MLP neurons of a small language model. Each row is named by its layer, matrix (gate and up: input weights) and neuron, and shows model dimensions 496-591. Each number is 500 + 25 x the weight over its row's rms, rounded and kept within 0 to 999. Numbers have three digits each. A neuron's up and down rows have the sign that makes its largest values positive.
Before each neuron's rows, "fires after" lists the tokens most often just before its 100 highest values on Wikipedia text that the model never trained on.

fires after: "201", "202", "200", "199", "8"
L4.gate2253:501502561507500537510470465492490532495493498489499508508513493467579507488459501537473519520510485499485503528488503525445510477492483483501498453519516467495480481507499463492528515508527498527523471524481458490489507485516526524521511493500516514491543477461512509482481523529485500495
L4.up2253:515507476504529462468523496487501500518500493488528481462489477502495474462456465495466500512489497497516502502518493489473455544498507490523521524523512505506492466522509482497526506484463497449480515481498527518518494525461476502520473528549489514492474513515493525519479506513494508553

fires after: " K", " W", " k", "as", "ak"
L4.gate2874:507544531481518469490542465462512494467469554515514507480516482504504498520449500505491527545491508503473519460526492538483463490488543463477488458525515499469520510527517549462524523537528518486504474479471479502506538494485516456507531515478491512512489502543482492537492518483497448557
L4.up2874:503522515482487493503504478461524540521527419530505502530481468462513494490484534478532477512508487514473511452461518483496498497512474497515452503492505470491498476452524476503485507505510505472505468462509515488491475512573510497468508511521502506457473465498479515500494509491486476461

fires after: " ", " in", " and", " for"
L4.gate2541:557494505554543528463491494464525522477512493535498445463493477501498496478517504472505530505520533447515467493552494457479508530516537520466492498510497480520513481496494515517507500453468509519561502531540508488477504524487502490469505507490473457520567510531501503500522499475506481555
L4.up2541:502539465528466445533507484493506475478535514458496512546477499506507553516485461488518465500482509532502455495502489523483488495480512521455542532444471501474480520528491548548531495480533521496451496465514516544524553431469517517458514479474500519502468489492435504479496513519495504491

fires after: " ", " and", "un", " B"
L4.gate637:447509525473530507505501477506501549479517469504555523521525524434491486526522452522466504449527499519506484554488486471510520473462460497507477510500443485484474501527464553517465531515503473522516574525469511478464491488491496452522462488542500459478506496478472533496462518467503475510
L4.up637:525508505512522491491539497496486479485512496473479480464526509495473507499496534487521529536473519524480493464558444490515538493497527537527542479511466496508524513486525528499488531541556515483524480532491464467507509459481501520509473497504478477494492484527488479543489506548512512483

fires after: " the"
L4.gate2293:495517484491526505492534502510464516503498500464544471508520488520518519508470482506479469504498493516490478487492505508489460509520507533482505475471457490522478485474520542538490509501489491508568470520504497490499465507504500520465525448506543540466505495555481479458485588500536490511
L4.up2293:528553518533517471507528510538479494466447502498498515479535480480516523547477555510517497498499488479536494458498511525493444495542454523497548499534457485461457543491467489516471504529504494492494503463490509498509490507520481502530506530479520536503460497504483484465479510536533507511

fires after: " the", " The", "The", " p", " e", "\n"
L4.gate3050:463473509488478456496546506487516521487541494520479516478567506527557502477504480491522483479495544451467464546465505537502460469572496455507464462505532481479530501481498511541437537481492496455481497481473515492529515475478480482509502459492510509490535490530510494530487494482572508531
L4.up3050:520476510525485515501531467502515475527487512537505521502485523504526489511498539544511503479521481491517506506515475459436502509504538479503468491510515453517449474501483474493530542492545514475522509491493529490481520521524513513514495516533573494531511477472511513520453516490513465476

fires after: "L", " A", " a", " Y", "A", "S"
L4.gate817:504488519501426509451512466546518461514495472505493482547508502500524537491511501474490509515508507502564515458479515515505501481486493482479508527492455524477521486519522462508476495481496510511484470502475512539538519470500518489480504535523517485537549477510551475509490522504509466512
L4.up817:476429492472539532478504513493485502515508478471477513521487549518536532523530490473504500488533483528531519455480503529515499536503497496463496468509467505478515534510507489517459509508490480510497490514494475536524509469476555479523457516517459449513493489499511466466521493500507480507

fires after: " ", " ("
L4.gate1881:490492493516493504486522457506495482479444516526493495514499498489506480514513487504507531493496483501542528515527488471494503493506523462444446498537480511535549461494446467525489479481520486522525486504510525492488531522522485549502515527502476518535526479531534531486535491477482477518
L4.up1881:517505506508486490503478425459463477544448477539532535487466489514463506494509475503481539514509470490532512518505531475524517489483520492470455530529493520563533462482500477519544484472548448511490509521497509481500478491486498495478507522516454484517508473513552510477520479483514484505

fires after: " ", "–", "-"
L4.gate1205:473481521503484504492496502509515505451476477492489501504503481475510491543488497464517473476537511457531514481477499531469506490496534505475510507515514498536486489489477451432536473487507498542470489490525502516522492469484517531479490512520492498540507530495544487502519517526486483485
L4.up1205:470538523556475523512498518482492472474527471493551502441513522494476496482476535513470506511519518480480526535542503477462474517488490533504514459548495531552524475482515531506528521503486493465517505536529464520459518510531510509471498483495454518514501520467522498493490443537522495515

fires after: " ", "und"
L4.gate1224:520553458521554489471544535510547467467511518505537515530513524499492516485468489498507493494517486484450543488517509497524474497511534519483478462497499514518472553513490506506518514563450513526468512515498556497478522512522538506506465485495488480461488507495541569488462514478521474489
L4.up1224:499503567535451526497469548511521418517458496549487523520507436542459521531495503536503484511500422453526498480505440487518517474518475465514492500507490511468503503555489485502492481512477443525478494498511525507453496493538517504535476478531511497557538500447531518487519491520520484495

fires after: " |"
L4.gate782:507469507508502546497445496484530509493467468483488499504498546494519482485533486549472488490497480502513507528465521487507515499513498515534501476472497539543481528472531488525487479485462477553516506548471500461492446527469497486480492492493518529488527491514490482535486483530513488501
L4.up782:456483505494470521529482532497470505517525498509481507495483487509497484532501514532495480523496504507517508552502473482511486497499480504494516485457452555502518507499515544510469461508467476455459461518492492517534510485450507474498502472484496490545496521492524497506518515532507530533

fires after: " "
L4.gate3281:510503437520511472499541509419483518527499515503457483527516526463523449480460499495502494503516491512474508553498550504501464475531550508543525516490463492497499478516542460480454487543512496482508505497539511509525519507541501509515518479495492511496517505525496540467480511483473532517
L4.up3281:513491483489491485488509524461512519505476495526507526526503446483488467503464459510557501570542514550490532524506542516468512488494473500525522543466487494490502517535491489517478515529493530497514469444514499531514456476481494464505525489486546496505501479519501508488462498472489531512

fires after: " ", "\n", "'\n", "'\n\n", ")\n", "|"
L4.gate2033:492513513472488478463530458516513470509517502479556474512460492483512502513455515528550522500497524530516466529477460460491484492483499456497527492465498496497472502487493498514498528512460477476521501529484529504480455505453464474483510478498514487556505503475504538518467486466525494500
L4.up2033:538485554515524491453518549472511479507490508490500473501529499481498506510486463536527504576503531532546520484518520502481470515496496483509482478518478501497472515486488444487489516543471487570513477454494491471518464517493528545514521497540533471476520488524512521494425540516518502505

fires after: " ", "–", "6"
L4.gate1188:515544522506517471516558472490497495459473452500506457469506461490550537518523447518516462532497518527571508487521458508462502509463527474523459497482515522500544510502475469496504486522501507536514490498520493457506504525512500493508550515497492533536477502520511513432504498485507428457
L4.up1188:462472449492482490506478501464483505455500506470474468499495477453490516498479508509529486499541489522508552536488488531492517524533536487480490476503472517521505485499505486534475492467481545548467492509506488529500486477503515486479494484520477505532524505492500461511472508498461484496

fires after: " the", " The"
L4.gate2949:517491491496523525510501507507515487511468513495493525457541520469481518520473491525511461496496523476460479442499474502466436462493456489441489412486525483519479490532485507473505520479526516477517478496533466465520467501505507502495476523497493503490508537502520535486503491482517482510
L4.up2949:507493483482498520508481502542535468477479537505534516496483491502445497540480509495517492490497575476541522491489495480485513537493506493522519503511534510515483521498478516478461459497498528487528528453487512494444520506498519485497523527509508492500523531504450477514421491527523489468

fires after: " B", " T", " b", "B", " |", " G"
L4.gate1030:502463491444506546518499494512515502485524502506533484479456529504509521466490453489524515527491494522460539528462513484486488434478522541490523482499477495503522526507497460522514485532513497462461490509550531495501518508519452533496506511497478513502475480497560525469486539491521469493
L4.up1030:501473500512506465481526549521478455530525519495467520477476512477494511503511538502489511547496435507486508474481523476505541485480449511518540446503453454493502521516482511523531480530498480459409521564558511527455488499496480486514493517519531469480508508474500524488536502532504534487

fires after: " the", " The"
L4.gate2759:532497518481492475490515477520550491558450539491496502494506494511512537496519536478481493509507456479474477492469512479501477478499493530503523449500526512478512476522532490482515502500457518484506494459495472501517482447505550512479538481527510491476468508546525478514509555496536533501
L4.up2759:520452494524527501532531498536518508470491494509498508445536538479516533499488491475497483472501503472514447505481494507512466493472481471499524486498486519452466513475538515477479517502514495525485456477523500456500471505520494509529523502524473523537514479511495490460498539438473494477

fires after: " |", "|", " Mer"
L4.gate2462:476495499479501484552487481481543505485519501499506497538473522480489455507524533523502492461517523523516486537507504528518531481487489516500538484504475476484487466506515493473481501493504478499492462483488483545498557471521529497495454528521512514517520554476513493490465459521490518483
L4.up2462:514535449490547509496541533517503509477500513485539495549448523492488495488463517483485502522492529509455507516509497501545546509484499521478519517550456477535484526483489481467532515507513472511507508473554514479510496488531512481471489480473487501468458483478477518537469473514511508517

fires after: " A", " C", "A", " a", " Mer"
L4.gate559:467483507547463513510471523492522515477463512501493491531523536529474553474497476503505513492485539499507536517501497512515518512528534574473544526544461492506492506544498491505565508477486520524494483488481499542556499474486543537502515475492514473507530499501519530509493529572500521494
L4.up559:485514529505481484432516478495483485493540476438452498489439477498497449488520517472482460535492517505489490496468498516498518501507482520457510536502510517511461503546497507511479454488520475462491503546498547503507504446457467570507529476523547493494472510471462501492503516488479507505

fires after: ",", " the", ".", " ("
L4.gate835:501508521501513467486524461494488467501481497536511448498547490493492452563476533448515511526531559419495477470540533511475445547519527518500469465480521521522497497487495487504536508514521487514519538495559475504531485500519474509524550504489527494480509481494502496456487557504557486498
L4.up835:522484504515519526476478542506510502552466478476512499538468517504502531487480516521485480522516456539479511475475537491504523476511503505479520471475515549465492515535481488480495475455481538458517485506500550516513488494533481455443486527477496476495448541516508510535501518473503489471

fires after: " |", " (", " m", " ", "7"
L4.gate1598:449447537476501516493471548524517479493535480498544527441545509496507501482516513502535475513471484512488463477460541498497522524465479467507509464500534494493473461505510507486485499494513509529503503483529521479432469510519449562489513503508512489486540495555511462490538503512507453463
L4.up1598:525398469515483553489465501513529516489500491473505503466524495530496507419501492508466493488453500509468513493499475530505488523487502554511480531510570511490499477501495513519534489489483424534539484498469519509534489503555496525504529513528505487505508494540512498490512509477463471485

fires after: " the", " The", "The", "'s"
L4.gate2497:488434517493519476514508517486476480497469464476486515478479538524516518554476474468494498533480509496485445514540511518464504472571483490480522484453492527519495519476480527525491430477523538495488480514545523474509498502502469486469514499543507488499480478497477487471459530503482498475
L4.up2497:461486527510510529501475508504523541529499477457462476520452469484508529487513493481536474477507495457515490507461518524520505498433517478536512503509479518491532538516486479532506515490482493505513504516475506467488490466482515539569488499512504462483508541482495470483475502515478479508

fires after: "202", "200", " |", "\n", "201", "199"
L4.gate481:512490481426494489523465562463499480516503501499489551515527517494534487475483491493507510480455523525492510555479510545488499514491454498528515447541536487534515499510529471517524519479493452483483508502486519521515473512481505522527497488515495492472512495463506483504475499513502476458
L4.up481:516494497525523518492465514550513520497530514511562515513471504482495476522470475544497508487485539506473492543489520464489480534542513497518461425527470462463446535539497482462511504572524514500505540538480502456533523494488457484501523481514454480486513492520484461501514488436475486510

fires after: "\n", " |\n", ")\n", "p"
L4.gate754:475482524496547481530506479495536533498556539540503473480508482495539449484453477469463547571479511499534507474522472499466504505460522474483474507504470500494503477518520481489477527517515528515516493497520496470490479445526483521497524493514485490503460462491470542483504503465503461461
L4.up754:478523505466487437486469501501496527509522536472489538478473503493517482476540479475490528472522493491492481482489527530523529531460519472528493519474511500450498460508497535490528516547480482482484509455524522470528493536453486464490544525483487508498523506470508465491489501482527492464

fires after: " f", " t", " d", " sub", "f", " b"
L4.gate2069:456511461469495459547506504467499461517472532501493478506482475526498527491467523503503484565477484497485521504498522496510514504474539511519492469547494461478479522495560507506470566479481558514554502473486544469525468496555520484517504474517548467467515468506505507513516530505510498516
L4.up2069:486500511469521494485503509534468475497447477497501504486512508413517470497514553470491441499487523485535488540512475512468551466466501513509496491506494504506491475495470514469483542478506488501499513505458503445511505509491505522486489496502507538465521535514527486508501481464546492479

fires after: " |", " ", " Votes"
L4.gate1809:529509525509503466533543464479455451520488489533545510528491501491539502519498521554526484488521521515476481462502522513521527482467501521507486498535498480509502463507497517512504486518475511515515493476510469474500529493505494535491498553518498507559521459519501491543500483459518500489
L4.up1809:533452490515520506493552525466535486508470489463520463500537488545500434479511456559528470534543509549480496472470544491488478487483476485501526520489513506456487521527507551505519491552507520505531486467487494506540505514478516488471506507458497505492501501515406506488474501498460491502

fires after: ",", ".", " "
L4.gate1240:488487501529500455480501476500515482523532452498522454529512514471508546500496434522496496487414475477506495461512465522464536477473519495490455518463536554522503513509525513491493547480487492468529530484544536503507509474517499509499497530526529463535495494542508491539500490476503451479
L4.up1240:526548486516530490527496491472451497505518501461514466513471484521539512527502510490488483523530540536489493527513524525545471516515546495451476547523488501547524508471483515516532504502520508476514527456476472519508471496515519536538467509521458509511515479468469510455476478508520507477

fires after: " ", " (", "-", ","
L4.gate1459:497509496512506451504504504506542522491481546555480497488531536513508488473483498495483526501495491517526460538537499499546482484505513464468467503474529467471524510487553448540521513472503529437522449477465529478485425449497511508489503489507497480565504469502498530520498498475527489461
L4.up1459:504496499504532531523508483529529514496503523503498466540484480460473516478518484497556511504473540484471506451522501562499487538526545524451482511490499522498491501502452525515484477493514501472483479503515526520447519514487502485497485513538498533467510509490534548483539519499452503531

fires after: " ", "–"
L4.gate2565:502477496483469503530517505522492513496515490488509507534474466495469505477520529515503554480471532508511506482513506549501507522502492499522500459515489440474459490503551448474464517510510530512503512505488512549484504542522508511534479510516457482513511483507505490505463493501513485481
L4.up2565:525442498507496497493518496491531473508549471474500463438472482490483500463491483525504468565515487520492484570522528474518549477514522526474501529532510510508527543455530524508503504531482532535512481480523482439523463488502507494511487515543527493457467518469489499504497499525496535496

fires after: " |", " is", "-"
L4.gate2377:516484472514512501531501492507533512475524521498507507498515518507483544484489491456546488484517491510513488484495506491489506537506521512525501522485485523515502466506473487512478512532492500529481528517567513514494566492493526495524456510519461475472480487508499506513509453494473493499
L4.up2377:493448440443509528472497513479509460535480530492484488482470490541534470477496493530508572490465512543489455542496522513488513501509528503529476538520503485467515455449520519587497541497554543499491500476515516522516515476509499523507486552482483505545525465471515487512532479501499490492

fires after: " M", " m", " A", " the", "M"
L4.gate3346:526440519551512537505512525529465525538471468492499446478508480474518506482489521507491543480516501465496505478485440482478541470527474493432475492531517504485472450478497465488495508494517478549522508500518556490480546471513499529482511513463493503499548470520535530535489549519464495462
L4.up3346:494527471497514497465493481495494518492490509481540473455528535509528500469489499539480476490528469520524501513435513486537501511488498484459492494515502542533481469506481489489458464499472509518493533503483498487500460480488521512464479462501477542526501486493485494471507512472473516506

fires after: "\n", ")\n", "3", "2"
L4.gate3117:461486491495531491548498521520495519481508488494478533497441491523541456495527496458489521514464502503471537574518452507479503501500497488488546550521505473499494513493506480487503501500516517503483494448508509488488503463496489513456503469505529468477507502451439527499466532489507492494
L4.up3117:431449485514489453521512498486478523469530500436518509501463475493494483529549514512494483468509472473506485490460488558525522523467513501505525518511475558498503483489536525460515483525512494474485492441515477471494503499451497451496509527503491513537520505463481463466512516513500523510

fires after: " the", "ür"
L4.gate1262:502529446435518548459459423509484515502480514440490446476498506506506463528512525464532485457506482489513519535500518495520462490538470496474532555455486489496510474508497488509452493509532495525504487475530493532487496442503488479431495541500536505491511517537518506457501497493500495505
L4.up1262:478519477521465490482445508502502470494488487497502506473517491496475462505501519484515509471477526527451508435453532476468503486493455460491492487513558543525526531511545527510510437497510493529448491546495499517492501490505504499492448517529525518516486523448534542538507485502475509493

fires after: "201", "200", "199", " New", "198", "on"
L4.gate732:468494538534507513507536497486502494485469462548508455561532474495513505481460486502470511533488511466490491515489491502487506530523488516458478536484520528465522499498502474505499504510514483495520515473509540536495520465493501518487535481510473485500462528500485554449482512485548482518
L4.up732:467525522508473459502483486492501479506494494510479440540497505496561462511513522495534518506532510498562483460489498553497547551483462473542466502492484514437487551503490468507488502520520470502523505504456487458518504480508517499512505531508499512494552475496508529492474499502517511470

fires after: " ", "–", "-", " |"
L4.gate1682:497456543503494456538489513497457514466520502485478454501483492520519497500502551499466528485484499457517526483514487497497453518560531506491491478540495491530531481487477548471505534528476518464559501563493463489487509503495508525501497466504483487462516518468532511504494529503491496519
L4.up1682:503509489494502499491479479511514500523533454497509499515516490511498503473529444499497504514473542508512522556505549507498509520461503501547518519470522515502502547520530461471526462497529535499449504511499512510523481473509464519515489498485487502487495491469499463500527463502443481513

fires after: "/", " (", " \"", ".", " the", " ["
L4.gate1092:487485506470526529496479512481530488438504521488497511496461551462503501498476493511528511487488493501536468509519529478564527496522478487449479441503486461497497519490540499444516486485482513558543507488489506518495524483463473481448497462479497542473507490486541513511464497471507460501
L4.up1092:480478528541508510508497532511485477535521456496455453463476492498505477481468523466509497499510541493530496502475474455487499479523553531523503510502489468504503483504495505494513493540512511490523512509510502467531489438488492477519484507511448517518487534523475497491491543491494495472

fires after: " ", "2", " (", "1"
L4.gate2364:515528442533489485490454457476495479499503509530480460507496533479537478459479486527491530534499516488537494507466491495485485512478484511479479507481515521519559477524510521511501521498493485497497491501488553495529494507551516467499513472503508524516510527499512506520526496483519484471
L4.up2364:536507457523520436517466505494518530505482511516511472518478499483487482494536514509487521490548507524492459512513474502468491491495499464481475485489503576483505499497496571474461482516521471486454538493521510483500474498552534547471542469487505491496446547507470487516522524532531507457

fires after: "201", "202", "200", "\n", "199", "'\n"
L4.gate876:475495519479514495500513479494523490521509490485500440457490527495520489474501470481446511499520526483517431469499520478490473489515507500538495483522511518487559494507520515504511500552496522512525494485558521469515494480503480528523539495486576435467484504531530487495494495519508491489
L4.up876:514488504578522534481513480536476529488506509520471488500518518478497535483526487520468539510487518489528498432500527488504463531470487447496510524462512523480475511511508501518506501534476520512511464486489473451557522503485472532501517463502532505517469515477492497512485497533482508505

fires after: ".", ".\n\n", ").", "\n"
L4.gate1044:456487494512485534544542499479528475514474495511505454499515510506552505530503500492483491466439535473508521504493525477506527489494491523507481477486537505502497496521549495472551519542509500509519471527523527446485502463547550524463517528538496488516520493532485510482514518479533496489
L4.up1044:472505479483509466549492497485541485513469489512515478551557500527520435501540463517487503471479495475476487505493504509527478446488478529507470488477517546493533504496516539533520525496504459487514507517466561487490422546515475508512528536474539462493488518495523488484518498481528509518

fires after: " the", " A", "8", " Ca", "6", "5"
L4.gate2726:471522509494505490522516507561530538492503459498510484494542527458531552501468482527485496490546499513509480447530530507496523499549508519498467549520481512516487456504519468482546489503455479473486525542512525513514510475494502518511477462468531515500543500478480539455498498495495485485
L4.up2726:494505541533484466519488496499475473528470464479505509511561495457514478469479487475485475507510535471506498522493497519434514488505532536504517498466485476537513471494529481484480483476491503502488478476495518519531509478482470516506499443519482480486534500488521477537547559468476512463

fires after: " the", " The", " e", "or", "The"
L4.gate1806:487511500524516491528544487471485491503538507493519495508522491517514522527463488555515511510488516459519455509500483507487503493497468493427445482523519520499467502478474471539502516469495507495502505490516470491489519507516532471479493487467481483489504459504532448452494532491534464496
L4.up1806:481471478510534511529477570538524530469459485517535474479516504502507535490494512503524515495505495467541469430517489453473521498535467474493515494479486497503522532514488502498528450470534498497490481475489460514507460468501477461516517522497505513505471485494505500504512534489522537497

fires after: " the", " The", "The", " gu", " sub"
L4.gate2285:482506465509514481523477515504565498485483504546518509505510505508536478521458462501474498520484498521490477542501509531538502470501458488502457503462519526482448493507504482464482497510517521528469506460482535510496538493538455498473501486505527503530505476519540524455480476490499475480
L4.up2285:454514506485530475499491509516493490461501504485475498505518516487523491487495467481530494533525504480511488493499482516520518509503475474483493478465496577503473523502483545530467501522441534475489474497482520471491540506502537478472502494545467526499503504499520467492472498525497501487

fires after: ",", "iv"
L4.gate2073:498535489510449533503493510444492490536467470489468500527429541497547523527490450512494502463514531530466540543513499540491477508522525531516548526518492512527529458486522503469487541508529520521505489510554517517509512473492499447512481498477536479579503542485478533429540478559497503502
L4.up2073:510500487542518540505499482474519530497518472507484497503503498469520569506478511464461522568524515482482507522499536509495533509498491517525499477535555497498494519507442536511487518503520484511485490486527525531472511457478504516506507513521454486502463544535478513477506489497522485511

fires after: " was", " and", " were", " be", " are", " is"
L4.gate2011:474475511502492479479570493458496458518496488512453495481551514467530482461491506481486497518509494501520493518536495504472492456496545551562476518523525494450500477510492509515522559520560519502492517481519506477415461513485465518490502503485488476538511479541484491487477494525524493506
L4.up2011:477488477468515518503481518488518504469502500505517544506504515493533496464548486515459503497456528512522501525536503478518496446463503529527474463517496499469496469513514491518494477497540502553486548449526498496509531502518496469461498551482477463531457489531439528519504502517472529532